config = dict(
    n_layer=8,
    d_model=384,
    n_head=6,
    n_kv_head=6,
    head_dim=64,
    d_mlp=1536,
    vocab_size=2689,
    activation='tanh_gelu',
    norm='layernorm',
    norm_place='pre',
    norm_eps=1e-06,
    positions='learned',
    qk_norm=False,
    attn_scale=0.125,
    bias='all',
    tie_embeddings=True,
    parallel_block=False,
    init='normal',
    init_std_qkv=0.0331,
    init_std_o=0.0,
    init_std_up=0.0331,
    init_std_down=0.0,
    optimizer='muon_variant',
    lr=0.00193,
    beta1=0.95,
    weight_decay=0.12,
    lr_head=0.00949,
    grad_clip=2.0,
    warmup_steps=200,
    schedule='wsd',
    decay_fraction=0.825,
    decay_shape='linear',
    final_lr_fraction=0.05,
    batch_tokens=131072,
    seq_len=512,
    doc_mask=False,
    train_tokens=834100000,
    steps=6364,
    dataset='wikipedia_en',
)
MLP neurons of a small language model. Each row is named by its layer, matrix (up: input weights; down: output weights) and neuron, and shows model dimensions 0-255. Each number is 128 + 24 x the weight over its row's rms, rounded and kept within 0 to 255. Numbers have three digits each.
Before each neuron's rows, "fires after" lists the tokens most often just before its 100 highest values on Wikipedia text that the model never trained on.

fires after: "\n", "."
L2.up193:117093118107110116121120138106140130108164130131130140135103182124083110084151122136094126131175150143172092125154117148096096124161154150147161129151096127154124098148114106156113139083111117097171144109095159125115092175097085149145083136128137151150097130161122109104097160151130120094155084125130156117155183133129122146105177095136110146112092138147148086117107113128088138123133138116113150126102108153165124153113075146123111097160165124100097133136125118130143116121161182183116107086092124113161111133126100149127153185151134108098165135136134087121142126138118126151110134108096149115109142151128111160095121118116122101106173117114119114187110142138115116140101087131126158179135107107121099121119105085165130112121150137110122159153122125154116154150161156
L2.down193:102159163098119123138130157159174051108131116144109124087129168120107090139113086114152134122140135140166144100163100106129102102131138114096121109164087088136130120127149107149131117111125114146146143103135147140125140128115139108158100101098084128147107132131125114107078114147129145096138097106137155109100137117096141151121160144149110116109170134115163113134101130120149111151119187116123132100133113119125118116082077124105120145128165092102127137161128105138133115125110124117128158100109134108125095135107146181183139167158112121130134121141154129098132113110140165114152180131107129126136133128119117156132134097093142159160182170090070119127139160122114127066085133150162130141075124113114125120152123073119120141111145145165117114134138118190139118136148138

fires after: ";", " 4", " 2", " 1", " 3", " 7"
L2.up812:128148142116115144129126136117122118127126096145163123166149073101086120109150180120143126118128153121110105155137127120115148088140128118156117090122140124101111121143146118142160102116114119131110119122084117126116134103142129157096110099076099124160122117127125123144111135157170165146115134105156158093120172098188113140103117146129104133140137079114147169084124097126125144110107147162135145183127121129121118146150139111132177159142130130138162126155182144105154148082114122154160120143109115117100176142121140186150118097128142132153119167158195105148103152144096145137106139135100114102113101106143174100153104147101126165134133137135114125182113146103136136180122141126108113147086142126126116137150110065095145145158142079150143137157156154105117147091072128
L2.down812:165131125148143176132067104153093076129164128172094115101153127149105149153114125104105147089110138115158111151161113094134138126127127111109154151166118147170140131140132152138138138133140089126150197123049084117114163120136122141106109169133098145114151169123107113103129077114141120148118135124138153112117149103148186142137128072134094154103118144112117131143160134132139097105131102100121132164143112073170136145148149131147109102126148156097141132142106130115112129122136186108146114137094125097087152127098067131126075105136166133080099164150117137119117096136156103132092087159106124134120127135160145146139125134155163086120082146129134151172142135120097169137106121122127111165161097131117112096093134135086121146118158161126112138098130118143142119152125134

fires after: " one", " part", " member", " out", " One"
L2.up1136:152131132100174110084127094102114113152145157116122136130127155132140115101108120112114119126132127156146127116163090082107131145128075150168141155136138156134102110103116161177111140150176118110088148116143119156116130125143076096128108135120117146121143114119120171110149179120146137137109138125103101116148090101113090121125097125119151136126130122121151128103147144149138123107112123084128217133169117118121162146119139155162073123100117121085104156161148141136134104085133082135099084103159120070104114123147105116173127176146133135167131160115122123139127103118120088127137148150140109131096098100164116121104150138096159098117164109150112083127156186163145131136190115138151167104104085119151113108151138098094158183151118137122163135112118126127160134133130142
L2.down1136:157144155138120148128121142127158154115099087141125128121133161157135075104119102169110128140124137125140105117129122144191106135145150137137091122123066133121144148090104149135151084152107118131127130110168117094137155124089066104131118122172118101107086154124130150116100134129118069079108144129123137172136155138116121153114147121105075101085094131142100101134147125180137112123128118115159071143130154147118127149139087114135114138152151084162171087108092142133143114142143183106165145141168125153102123114100132126140149100079144163089138158118110106144162162125111156139169137131149190146113151153117126158131153124138125142144118130091179147116117144120123135099097179103147142131173122116143155148113125177180096154116180113153093136114100138098109110114119109

fires after: "\n", " information"
L2.up527:080147153152132119167110135105161131132115172123159126139098138138145098119161129123148146092147136138138149147135156135169116148135106134144108120108111073148080088175120135130185129123103106087123120119107082094126104163158148139133096101134123166162115147140121140102143126141137075157059123101125091131098123132097127124157123180132152172135165106109122131098085116192129132106132087125127160136137121156160119153094095118093146122140137145119140115170160097098085127125128136136151098128140111177109120136138100113119112157136090138127130127159128122130138122123139144122159122144134085109127126122144123166149140144134117125116104087139141112124131113101138173118158106146090141136074093117106134182102126112143144159122120146127095090139134097170119145140136073
L2.down527:100172120115133114104152134127122114121120116114158118087118150120109155110146132116158132173168128127136083132161162133127135082117146162177140117178095114144109136136170142119130151136137084127107202057128183134154104143130109106133104100096150150055111134139136125139155112122129104110080104121126114123120150186111080165191138121158108105104134175109134162151123131156145116149146100153115111128136171128140142106146118090110112097146102111143133155157108114099097091161082138101115127107119169110114129128132150096161124135133160126106160146119144113130156170109154144116132116095105097135133095132142150146129138181119151173128127164136126124099094126165110126120143139139160123143146140111124128128122108141141153130198143153126088170131111107137114131116119135

fires after: " P", " p", " the", " sp", " W", "op"
L2.up1221:094143127134102136135153122109104082157128129137135124151113145105146108153141157093160135132134173088099118122087120105105100129142129121114151162130139185106150119073130139093131098124142095118166080107102194139136101136111145174102115141119145118128173127086131122128135126142164121123131123117120150093107159171096153124153148127132126139142160148181138139112086138125137078099145117115141153119103143163128123133150140163102162131170110159136115108150138178136161131145137113128125088132146122133143109127095117125113155105124111138136130162167187173125143152136160148137173136140085128105137134116142110166110120105113125163130148111128155096113164098098094140114137152098125157161143139088137145125118142163107099112103157120142126159145109134114152128160149134
L2.down1221:139156155134157098139128100121156150132101128113115129087087106149154101143091145145108151091138147114125139160160131113129149130140134158083104115095132110093162132139133123131125118138130166124068142129141143154126139107130129093165179175098090130131108131158121107100109146117152107142096121132146106159118142120122115080115140127141138153135150061140147122131079157088116122116137118105146168137123141127106139137159142138118168130130161111150156141117122148124129120134103128111104121128123140136117132132136113084139086152130127161108150161162157121130119122129129175121096155140133134138092084142162141137112138140088167106162139104138152116156103091137101143204142118149086160124130097141135162135117145120132146088188125082175104159129150114097132107182128128

fires after: " E", " C", " F", " D", "T", " V"
L2.up324:119118112105133147101119175151095111127151122113116146128120107158152121164089124150146133106102116170118159163128072118147099114111121149142114172108072140138133151140111154136119083139124090118127124219096111156150163109127148151122151128131112140047158093130116123150159131126129116158198157145131107130103130122151130143111124167096120150119119099143074119123150128094121141059109142101112081152165102102116150119122130161115146102121123141137151088136110119127197144106087154152119141107164127173113114151144101120148139116120121157124107134119144139136147131158127052121132122148110116117122140106098080128124091161133092131158131141119122151154163097125107147132101139158121117128138149070162119137136158117157154105139124120136173135135120158101114142106108143
L2.down324:161101109133159153148112121125116054108148130102105136135142125129117124125104107122115139156084142138139115140099132145174115161130166149126130117174140130120156129132113078137108115087141133142136148132135132158103075078111132121145107152170095124100115139141136114128114125107154180117144113086093129117116106147124121122162146077093172174139154140079110115154096125107103138171125105113096139099234142159111111120115103129115130161175119182107158118155130139152097138174143118117098131077115116149137111130138101120165151148151132165158124142099122102170095129107120060160117115139134101108084087113134168146123123110122159099133118124101099050144129117158135115130104125132113116105131132116149120119125135113122135158119102137153161154134103094140151128121119094

fires after: " L", " l", " cl", "le", " d"
L2.up484:138121152129126152109110138124132116153099112108114078120103123158130101181143158131137106178138149159159136114101141147092141132129151160114141144127135074099152119156134126141088155150069099159122137142115133133157138070128095095104136166162077158125126117129128119106123146137126135101147145137125089129102095161127171167152099139131122136118104115117113144130093148129106149168106140158135098151124164094111170107157171163084147082177126140114105105101142120174121113167087160137121132146099099137136108113125143132111145144105153129126149132139072137135136131102108119164080133142170089133157132088117144153093139116097156113130151127136128120108081155143132165156124115134134090163128139119149146138141126129130115095169169131139152119144124085126131113100074156
L2.down484:096076151113153168090106103103123140133214144130135134139148129098107132114147121150146106132166088163122114133139109142109119080150129129142102077120104142113128095139145134148098146132117086112126143136175044098154115127112126110107146087115121105145143137124134104107179137105122132144126116178130162167127168120121115102147155094143120131099077116127081162103145140114095084114130109091140173116145099100177150140157115122140124145117106120138142124139094145117123135137134156153127124147166148091140093115128151146095134121131148182115117107165142124079127120146145163138163126126102078120111106127134109138165136106153122168153185152145104132127097076130127094105143132112145171124147119133129123109088105123108109130107116183133139126112134165145132152139126149

fires after: " a", " ne", " sy", " an", " any", "th"
L2.up533:132158110092150118105146113107133112130130087140116124157168139156124161114149105138111081152150150120155096134152101171156183091106116145152115140136132155172115137122132131157153127182108138103063103128145169173139171124125077119107147165145128152145129105130119139148102129086142116173118142159153102103162108128124148128105127160093131126131108130139115109102077141111168137110075100107136135111163113143126169143119134143103083123072109101086128113162156141154124133137138132093125103077104096128138140119160117120161148126140135105125129097158090114114144114123118091117103113161134120119160130114058204156138152110136135133097104132143173169158141143118131175151131144139165112143147116151171147147171123131087113137110171119142129120126083166141091123144106129
L2.down533:133166204102101153114143140115121093165123137154108166142156085144082145124141103113153112137139122100101158137148114096082152156139133136134132111116126151112137101132135114107125103102106135151126128097123117130148127125161103123097132169100121116111126118119101157160152129116090152145118086142155134148166096129106118153142121119143065122143123116126112208151140130083161094116118154137121150169111121143128166155118108151134109100119105142115136132120122099114129140144127105143118149162132135148163120102120132154124194150122128122121131081170109128078153122176107125093117124124117127156142118131104104132110106069169164092128113157081084138169128137101133138111136078093100104127166097075087141196154121144158172128109151119117128172099160157163116087130116102

fires after: "\n"
L2.up348:149150088172116123165104108112155139148144131142111131131100132121134144107174136119176135127173108115091107151066135171138137141174141103160130107123122147139087124154119102141115144122115135146160116136170130125107100136093071114163165094141115168165136119142111127132085146139174093091131143097162126138140124119153110105116137131131155120169129114114138108112130135111122101139136104131116106092130133128144141107120147152076135078141138156129156133181141126153110171126163118123114073183112100102094155110119125142104113167168130110127160155123150118142128117132122117143087167106129152073073090123138058135123124165157084121147176125113124103141169152099076132130129107138117142099148119150154117144122129113161164090135104171119128083124098129146112139119141164
L2.down348:143145144156138135114104116079115096151147145093086144110096161137106113116149119142117127115155114176142122144111092108122143159141147123136127165118103131155087133112117129117160105113110089143131139118136153135085103173130102126159075100091124135107146142141101122145115173105138155158125052074055120149132115127123121134100116104098136172133157169164138130118139106146078185125153126123150127127107107140137076123142126112117134135098142132116136110130115093150129121118102142150128122112183152129147105143136094096129170170121143103141147114139110132101136137093149166163146178126141138132116150122133110139119134133165119155098155128074134171140129124137083163106120149106152120137136151102157141125143140099079126158139149123109140179080142151151133110140106123

fires after: " 0;", " U", " Tur", " 1;"
L2.up332:133172178105094110143166149150103112119083113080139106173130068114158133111183145149121104082110132101126127164088167120143156120133096129125111140138158151148103147167142145112173163127100140134108094131053086128132171103101125115115165098143110105090121084181138127114125152119144168110141096129109081084138144115120181145123129126156086109125103130144142161123092098135125136145151137141100133137128089122148129124132134119123109163099102141134112151130156115155129137108155133164093144163109089133121116134132136174114148135114101153183138141120107148092095138100109125133103089130085115129096142136131118138154122123153118163129114094120098133125146174145144115148151130133114144106111160113124094128143101159121136142148144128109120078138099127144116151125140108
L2.down332:100106116131109140138107094145100132137127133142125130118074144114103130105138158146135115151147140123152113133119091128100145113118112119106097118146107131110127081117153097104094128117122156099117176122129154134163144169131079151074100145174144120153153168086120100104107082164145118120135132125131165107169112167089128115124103091103139133066149135086120132104105108149178107123144136136140093148127137128149144156151133109141091124134111129138140134107133101168108124138080121097090094105138139108148132127141058147083129128130184152146157103125141119094122138124175134096126143112160120130112096093119109129114164147112134108142123119157113143119101105108102113136131145124140212112195099118152127126115138121116093127111129133120139156128130097114095132125085109

fires after: "\n", " |", ".", " also==", "ed.", ")."
L2.up626:139112131127141111130166163138084113099132113115118127120120182140129121129138121130128125117127075146124091149088123114139125169131078096118086139094129130157118148134145126112112146114159088155091117180125140114154139128156154101149118083140141121108148099115113108142117057118127138142163123107107102100100129096130119151134149152135133151109139140117152146136119079163128116126056154104112108141115091126130151123110148158126089107119140148131116122160120155086139116133127175131147106086107165106170084123137142194128140142129146121170114157130157076140122086084124123125059121116121163152078142120147134117125188104101119119168157203071151130162128122113120130144134119175154131093138159141098134120137149118157122130131166137138121130089139156114146124174097100
L2.down626:154165110157131143100154142146147144132152130132117120159103164122180092152157105143114099173141131125131126121108118122153079100089148135077151132106115111119140116145113096150135136098168174135106174129123138120100103108134115185112139162123126128152105138142143169102130136147110128103085120128133098138154099117098164133132088149113164121100111139135151140110098112111146120141158146129111160118142084135132132142156147141122125163105148090125136139119134100153099138109164139155121155158133118132130141090079124138134125126180085078154158097128122158106179112093140151122134189106152092133156141090100108131097138129138150180136115123126069110149161136096135131095103120125111141165116112106107151164087156145164135135084105142134089106158149135149125132087152125

fires after: " fl", " P", " p", " Soc", " soc", " inter"
L2.up394:153117101131141133202158122079129132106135117098089119133140132132140101073137121155109090111136146113096136151098107157150073137093125166100126114115126121143126132141165123156091112133171090128165145151126118138093109132118111119123173115156132144119146122089152080127121115136136059161137078128138143133147145140110135114148162166145168109123153143159164108150119172135178145078135133130122155135135156086112147150159105137151148175090113112088117131123136108160149178093140140119094104111132195126108152129162111123092105127174102139170129152145104097129093135122101155119139093116111129130097149142160171148096152140122137083139132062126137142094115137126128156088105141111126129105103151117106105157147131172144121125112146129121144138145119117156147130148143123
L2.down394:098147164129067171152090124132149106147120200140108150062149139148139147111081146116145183111115148101115154163104113144117159096119141142114136121147138128084129119119087110141087147131145139121100129140162142125092118149120159144146140153136108105118156098152131137130083107124121145120102143129192134162093139149143122118095186125171125169083128121127130115146130134107103127145118085149153129108157116148109139152114158111122168154085122138120097169175163122120141161097118064130121186121127098138066128140125132154142152121128144127158139151100133094160137121080104123133131159125083164136121121118131121144135095120133150154135170114123131141145154112092132155094144129134141158096171129071128125172145125119161137139144116146122151158149141151116126101125155136

fires after: " |", " 0;", " al", " 1;"
L2.up1146:122089132088120139184110140059075132110118137157105144172130123087122107112139123158131152136148127138137108163081093107166160126057150074065101137139162122138107192128108158130136137129120110116153136136082076126112087156105129142101137122134127139158110099152119142080096137152179136115143119079121133127122115152167104142124119078111125157121109080159130123125157108171136125167133167134135121163109103123106145144107135108124151130133113140118085136121176131170165121096127147148128141160124128126095106121120131181128130145176144120106097168172120106151149096147126108118086099178141111129114157132129106101159123098172090177125116066141098108146092119105115115095100150093102147146131125128157159124122133142106088155130165126095159101129108110125131170147137115
L2.down1146:133161141129191114132095162100135119128160143129118101161096107153128116120153070182116172128106144122122130107096100126121100153118148094121147105147133129132141141124115104104154139123156139131151080163061128102123150141140154108087078123135112124172123125126078130159107116120118192124130197137117136132137122114122129103086121109115126116189132098149105153084135116173145117133142154133099136169140112148115148117118139083103108157122137102128114154156133138124166140134151089126117083137102109123088106101086103095155101135165160142147113136115117163126146101141164113095089125129134132117127113103184184143126135173205164120146176123106143099102096147112099141106095150107139134115137127138193122147129136136116151132134134129134097146103177138123115114153106094

fires after: " one", " W", " part", " One", " bec"
L2.up31:122164167127107114124142118134135149109151104143114142148101126135165155089105189099149098147120149168142097120093104118125137147117114098137145145140118114162110144115099106151105113142142084072100162132149133097090122093146114104147127127110118135158107121172091129102117105096153160160144134122149112098122135130129132112148092154133161141139139081151121134119170163133142132094142120092096126129161105121186088122157125175129078120133128159158148150117164123097105151131178075105122068115148140119100112141103174158156146126189126114117138104106136143113124113119151127088146109127123153160113144125136162153145114133113135114097137059146128129145095147131128124102127139138157122076170089169129101145148114102145103120100100118160097106135122131141099119145090112
L2.down31:093121142118136133120125123150140146118152124172064130150113161154126144143137136122142173133159136116150094115147133099129088085152105194117113143118119099133138127119140110142061129130120119134147123125138149101151132147126116156102162148119118138133123117089161126152122087100117126141094098125134132143145093115107102124143123092089103128096105064135127091129112092129104138139112138127153116149148157135106137131135096128199159108127134121124120147159120117109090143118125128118124141117119094114115129110143132134091132161130098152128120128154144134142111141109104170163118112143120170133144175164160135084149176128164137067134160078142142113114132124132129127122109133094148094164111097118143166113139102121133089102116125135149134132148155114116120099138144164

fires after: " on", "\n", " in", " The"
L2.up477:134145173110089111139144169087117143108111154118137148130136147126089151114147161079065121105121123124111140137106143111126138140097091119122106108170106130110160129138127108143082105109110101137120166118148106155105114154106110098182124097129145179113117139075169109121130151151133113134154130095122158134111143121181110137112076141050106128111097128116122091126145130082142110089142127120078131108147106150150124132114113090081140108101085102124126112126169120136138072103147164119135087173102123090173111130143106155132143111127151148184140107097151158146123119165143127131154102142121134142125120142102089124143107084143141129157115122122090098140137152146114172103093157100131145106183138138128127119090114154152165092126157162104106084144093110161096133152118145
L2.down477:164136120130168139082137162119100140138114077177086138119118090118130109139116139104109078133100107104100137134146122142141152137121149145168105119152133144128107108115144103144118129119142150082126124089132136084148156134195113115131109134113140079110133104143088079159152117122149122106138159150131145152133125131151125102142106091112141158131153081136150154088108159093150128164106113140179123181126127090109139147174100109106137131138141173147123097150088136068120144137101121099140119131157135119119137099120125093097123085081128092095128154114088138159137130123125140095136151118086136109142177130137145121146141130156106101100151114096164170112147087141153095122128114084127115107111097089093138198149135109095141118113119182152128144114111140113084111112113101

fires after: " 0", " 1", " |", " 2", "/"
L2.up439:143144180190142085135108140094118146132130141124113107152112125130114136119138161140149156103091097133163162114120106127155138083123142139168104152103123138078118143121127107115112119082127103145157112117123148137152143156122155208139085150176136126170094108104107149128115101180115152130122128106148140104143117119128133126132091095088103151091141101145143162137127109144123092178080121123141126158138109112110153140153107122151120128152111157100155132105133141153167130119128112120125128147141108099139136095167120182094098168113126130118167141205132120113083118138064093172118103116126112107107135085133142123141122114153090164148113118154106152161095108134121139104132146105147108111119099110097130120130130155141149125159103130144132138136175129132150148189118097
L2.down439:122106151150111160148119151207109192156099137145137126130118100123086185123170163145140124120127139110119124117149129120126109125120163092103125108121114150101082079153111123122157124148173114148149147097073138096130129132087126108101125128109111165126166147119134139086123119095149101150147144117115130152112114156137138101118170091134100116150134104151175108114166109127097119099125127124135105152086100106141133126124129112117123161116104116113172129124117091110159156112119164112168142141120114137123116130169124116181068129133119127099108141122139098135120125110140110123119111125106130161098120115191123108141114099160162123136142140102097103118127134168115128178145169174140092124146077107042124113090127132095142124125172110138158143152135128129140124173152139

fires after: "-", " in", "h", "|---|---|---|---", " h", " H"
L2.up862:117147142124113168165101151152145147157162142184081144145136082116164131127163119115111097108135102125122099128064118147100116106134121101106082114072112094154111135164148127138131133114115167181119107130115129105129143121098107142136135135130126136115116136168119098148150106146123133084095091097107133137181127113122133147147168082115120144134133118122113151120179059132098131133107112115142133130098098098140160151132165145135120160127138132130139085157151142104098109122179101143148119151107128125190120089098120117131113194124114150148143127149134127167116186144146071153142122147145133161124156147116127149144122135116150169109108124145110145161115090129166137089097104150079134117139111110130126118126113120125132146172102108186140129116126107091145111102123161
L2.down862:162114127146127093131121140120130126144150130114179097099113124103102110154106137105163134133169169139166142158119099130193121156141133125192125156106159115131135120132074109127146108143168066094120119167133098120093122089145134122104135107159135168114163116132141141140119139134130147126158161130131157131113139107114120097088084130116130160146127132150117109134078133133148152072133128140155112181155116154117122060106140106124115119154118164109110118126129114139173110139082166114092095164126124163135118149157164131115114138130151114134105115150156107142090119105142167122134109103118123111098098109144128159103147129142112199148133146143126136099165128101200127108122123094125144132125113107115134181135131072160132088085112122115115105196116145117110124158121179

fires after: " ", "\n", " D", " d", " C", " T"
L2.up460:134146106074174156152145110108140123108156164148115165145128144134157090098148118113162143116087137153161147094164133101140195131123087101150131133129170132104136110156132140091121150162113107123127134109083132090109133136167090151109102159151133102118174146134096097110140159098111125114098123113108125181152125151130109138121108149118158111191156117124131124165127115145108120120147106103148145144135120123151128143151069140142130138119140165172086110126156118134151135086140145108177081172136136094105119078110082122119154103162130098081130123159108093122080094131123138133097093134149104105111167116158129129171127154129139137155136155137154142177105121120105120126135124167100107111095135101157144105121126116104189140138160160118093129123120112123098148130158108
L2.down460:177112129115147115151094111117142126162095094106119126192110106119129140125134146133083107118133142108121117093109121120121142133146149119137158111145171113145097143131136112171125122107173116087105166157127121128099088147181101147132158115128135141122092127076108172115101108133131129145117137085120124115146097123106152126139118107116194122131165127150090102110160133135143129141161133095123144095148127144144158101129104186133103109114158157172153141107081167139106103153123160134161117144130153133171091131136091090162132157070133115139160115099118126155115160153162130135176163122135134144126093128150114122088082151133112127158134101115138147146109152115129097115111131113138125107117108102049136094114127118084129168138181124141122159131137155165122154140113137

fires after: "\n"
L2.up440:093127114120149123133118101086115095115118133098137134143107119100079105117158114142077118136139120118156058187145136121132152151124118161106168168086095120101095143117146136158163163105157146099091168122106143111135118108131131107139083156132133156177124111180126129138135145171129157122154069160110141126131172163142125147145119102155110142135134111171135125161147117126134109158100117117113199095128108110116148136116146155152161140100121174109115131127100138093119136122120161169080096116081092169172130118147093126149154161108140111120130133099130136143092133119126124160159120151108107113102131128135131114142139122117082133121133140119139148128121088133128135133133121139089170092128100067108123141159119095112150168138132122125156129131133143127137130158100138
L2.down440:125106148160136118098116158129144126118126145067125127153129143118158163123134140129095165142111132131158125076156150122133137133112121134134116142114096129113153152082135152093140099102127160133133104121127105145125155139108139138083117179165088165117108106099121155101121103133140142172142114110137144148093125083125150126125085111140109104135123151170156088085135093105120144102103117206133139117123132125126113117126124165134122125107137133165090133125127132113132116136119141126111128124085132144147104116157089148115132143211098176120162119162121087125131161122143160152079114136171156096132119143108109124145136130126153135127126113090104164163095125116128099112122120120163115182077119123139152125122083113151107117134145114149118160127159131138123100161141160

fires after: "t", " S", "S", " IS", " G", "ud"
L2.up1450:117117092130125165131127139112147086094119147110128139146106162139123156140118122151142190092057100149110146146150151092130121130117151103156117096156139138114144124133147144127124147091146146139119160128137126166113120130114128144088151139142108128158098139131140094153126117115166101108146124128142120134095126150132122145111094101132103169144152103134123137111130129148106128077142152142101145121142117112151119098116117153125133103141139149136108149096139138105135096149157149126098124161103144167137093131079148159125105129094070130126138093152163108103115142103114152111163139126084108098083107108133089075175108171124094165147148119135129061112184114142145165138136137125122088090126095129157138099070181158163121167107180115127151098106141140074154113138101063
L2.down1450:168131163125121092096090120139125144142151105168155160126150113121142141106170127119124102139147084127153091160104099101135118100153111144105109154127114131130131131129126132134084119107133144117129127115087114116132109143109151146130169140090167132140128110146107120136130106149127108111119125129131184112185102121111081122115154157148107115125128177101141151132109168129097143141115131100101188140109142109129126135139157056135125160161125052155097137122116100145100120128088154136172147152103138089143111124129094084125082132136152103144094150117125142134133117156157131171149115073148130085123111093129097133137133127112137143126112153132126157130131138161106144121134144117089086119153147140096138175099115141103175116136074187117135155150121140124126145132077146

fires after: "\n", "C", "P", "A", "c", "==P"
L2.up14:136108158135144132136163095072091146093106111154086099122138127148142112122117113106154111128163168113090107117131144119153134133140141098149128133158136172107182104127127113139141138125108106144109130123118170107106111119109079104114103160144151142167155121136036124142163083163138083155116107106135156130130110104082129126164111114102128113164114084123170124101139111156111115134117154134128141123104129128088154135102125139120100125097154147134129142138125117129117119150128157125097128074147100141114118132137095126120089145129128106123177149170167119186105181164069128137107113125117128104096120152124097139189141150156110113154140107154160126130115074130113132105115149118125104098083137167127128114123172156153190115125125138124123078160088110093105129122117115
L2.down14:093106118120139145124144142155106104107104108098141164119131167118135084153149139164107145111082125142117110113118132135109116087133182095112128157178121148136141191166153142118155135125142133109129145139101129110109125149132124122121126113103107140158096141122152123123105117097125120108107121110154135131099099146119102109131140134135146141104098150114154066121137127146150102131132134113165121086121123177085118166137093102106160106125138107106157159102113134129121139120103149149125156187137139133193111174120088117109150110088170097141091116154127135171152162166102127133103118112118144116118121117126140084143120150143121165115134150134133111115162155160075130100088115054115139157150147174172126151120078096144098100088141122110101115127148143103134133126108133

fires after: "\n", " the"
L2.up493:137100110099109145125141117098109160106134103065112144155160146147130155114155113127083113163145137133144079117148128126161158133131103148144150135104119083101113119143131110102123148113179088108124139123067123148119067167183143150132090172148112150104107134153159111100121111108169119154169122139135110132144173135100124112113149161120120190118157107136111096132132099117111147143068093119101156123177136098186123104092160168112069123144141098139117082106137096095112107083136175172112095127144137128151150101116116133110112151130147089101113118141143095153153133142141128152121110114132100138121138158137118101157125141128103093143132140093132114122133149102152090134159112127080140113104147097129113100110119125160163134170135125139147127136135089156095136121169135
L2.down493:126157143143132124106106154114139112106113120117105129140115173096172121121110121094095161133088138114153129139160117089136132072110138144105100153127105150102139111102137135142116066118119165108139138128158132175119110108095126148202161128134102179094077100113157160130143130141094113140149126096118149109146128084096147090113132121161118078105146128141131126116126122095159117123130145094186147114124096091137183134159092140145130123104135095177119119099109158141131155115134164126122143097102105085106104098136119186109138152174134136069145127116158108153149122110134111160136143121127123113124148152114116153117157146150155162097112107110088107139121109064178168114145134172145109149087141138091114167133103130111112098137175117106142121154156166138131131171169111

fires after: "\n", " M", " inc", " ad", " (A", " A"
L2.up54:146132119128110082142132124142136110114120113098119145150172120105128114165168124151123100143138119109107146103138134106163131104110121123120096176106095165140147166149131120146085120138120157127100138167116185117092076094188155115097088116118123126125150122168103152139119120163172116137117158125144125137098142157088069132187136129119154099122170069131121142131159117159186129140125090118119144132123126121126136176132139157116085136142105115158112147113105098129118092131110141141147109142117104133089124091148133157144112132177121146146129164118151128142155134139111120150102130147120169122106090078115111163066122104114122117105161142132130115162119092124121105113160084117108157143128110085124098164122103087139120112121106185102169181123143161100129107157142167
L2.down54:063140140135119174141115152113135136099123144084097105117107116135146135110127137086143143113133147140124137144133111151121153138152134118112132087107213143130160146134138104164130135134101124167133084116137137132156127122098129135154124110146118145154111192089120143111172131122116124111160089117120086116146152105130142099093122082135079134117166168147126124095090149134133171121138133149160091088095155131152107100113099098105132116127113111138096127160130126114146136142109126140112152119147194156122107177127116124126116160129153143158106129144094139112107097099145122173178094137113153145137152153109152127134133095089132149136118158164132108109160130154131161151130144091116131125132116136145187099170096168133140103178154124143149109156140120130128112129122139

fires after: " a", " A", " an"
L2.up1015:133122153124108133132154123130102170118135135117127146138134120167128136100137158179060172109163170115163086111206130115118139147170120124091106127084125141144161132131169167170134135146139137130115153153138135132128146117116087145112112163121135129138139126106118087140138112129121104160128175130187119126096116131109134119114174104112093151116129127156133106068174089123126145134110101118147118116121121170150158154124133125072105111121140095142115102109104103165167112120131131130150154095143153140122152121120110139135165169146138118147111115115094090138115133134110106162126141141129108145123150122124155109164102107114143121091137178214119188139150131143103120102165160100110083147129111144143060164135095151141152081126131102091127109096109115092131145133131119
L2.down1015:132132125136106132151126151102101111124121143096131123149170140111109139152154128156119119126145150107152150126139129124078163177197127127125133120133159138156136080137131100134147139150146126186109093137128099166107134086120125139124143133150131156121118112124121125175125158096125096196133088178129085132098132156126117154176147129078117103120110128131128160112112127103074140134115091113082097141134099124115122101097134089086142126106147144139152117118094132125109128102104117136120115099129126140155118129140108149154114129128152128129154142106115136156173114102153118090138157131153117111121101130095166095143113144124118143128160152174135133150086086126186117162178086073107081117134145149109126172151131157112128101145103166104122146089164102077105147110122154

fires after: " |", " m", " (", " al", " 0"
L2.up274:096092138136109146145170166129153062138103118148172134118140149096115127111139131142143145139124162130081142154127126123165139157107151121143103068133115162101117111133157137118147123136149161112127132138093139114124128154113135136158097166143113153103108136135144122090174109158121161136133120123134131101156123143166088143132092136131133143117121111150144130159105091202152128138098109111141119135143107114143141148128108108117144143117184145154122139101111102117156117055137143092150157147113121128084147136170112147104135134108117117120091143133167125179128092132122153125104131140128137118105106097119149124109167122110099160125118145103124147152093132090110102130102148109074138151145115080112125098169145086180153133093144125128074113164196148092088166096107148
L2.down274:090117151132111140142145132131134097152128100109140111128160139131156134144160108116154159136105131098154096097143112129114106120140150123141128160134137167134141141087126186148146138160155158132130141137153119108156148129137174184181138140116121143116101096112049130097100108138110151128126149117166146127093138130118109179121118159177131094104134161101113126123136109111123165108107102094112129120130139129145146162115182115135135111133196100134141091127148142112109183169126189073144120140111096118104096106120111116150129122086127169127135119144143133136102106122146061072119109066119114097114120133139147144148111124144137147111120104133109093116157142146115143149116138119123106119124080134096155111145144110145160163090103134097155134160104149121125123092177150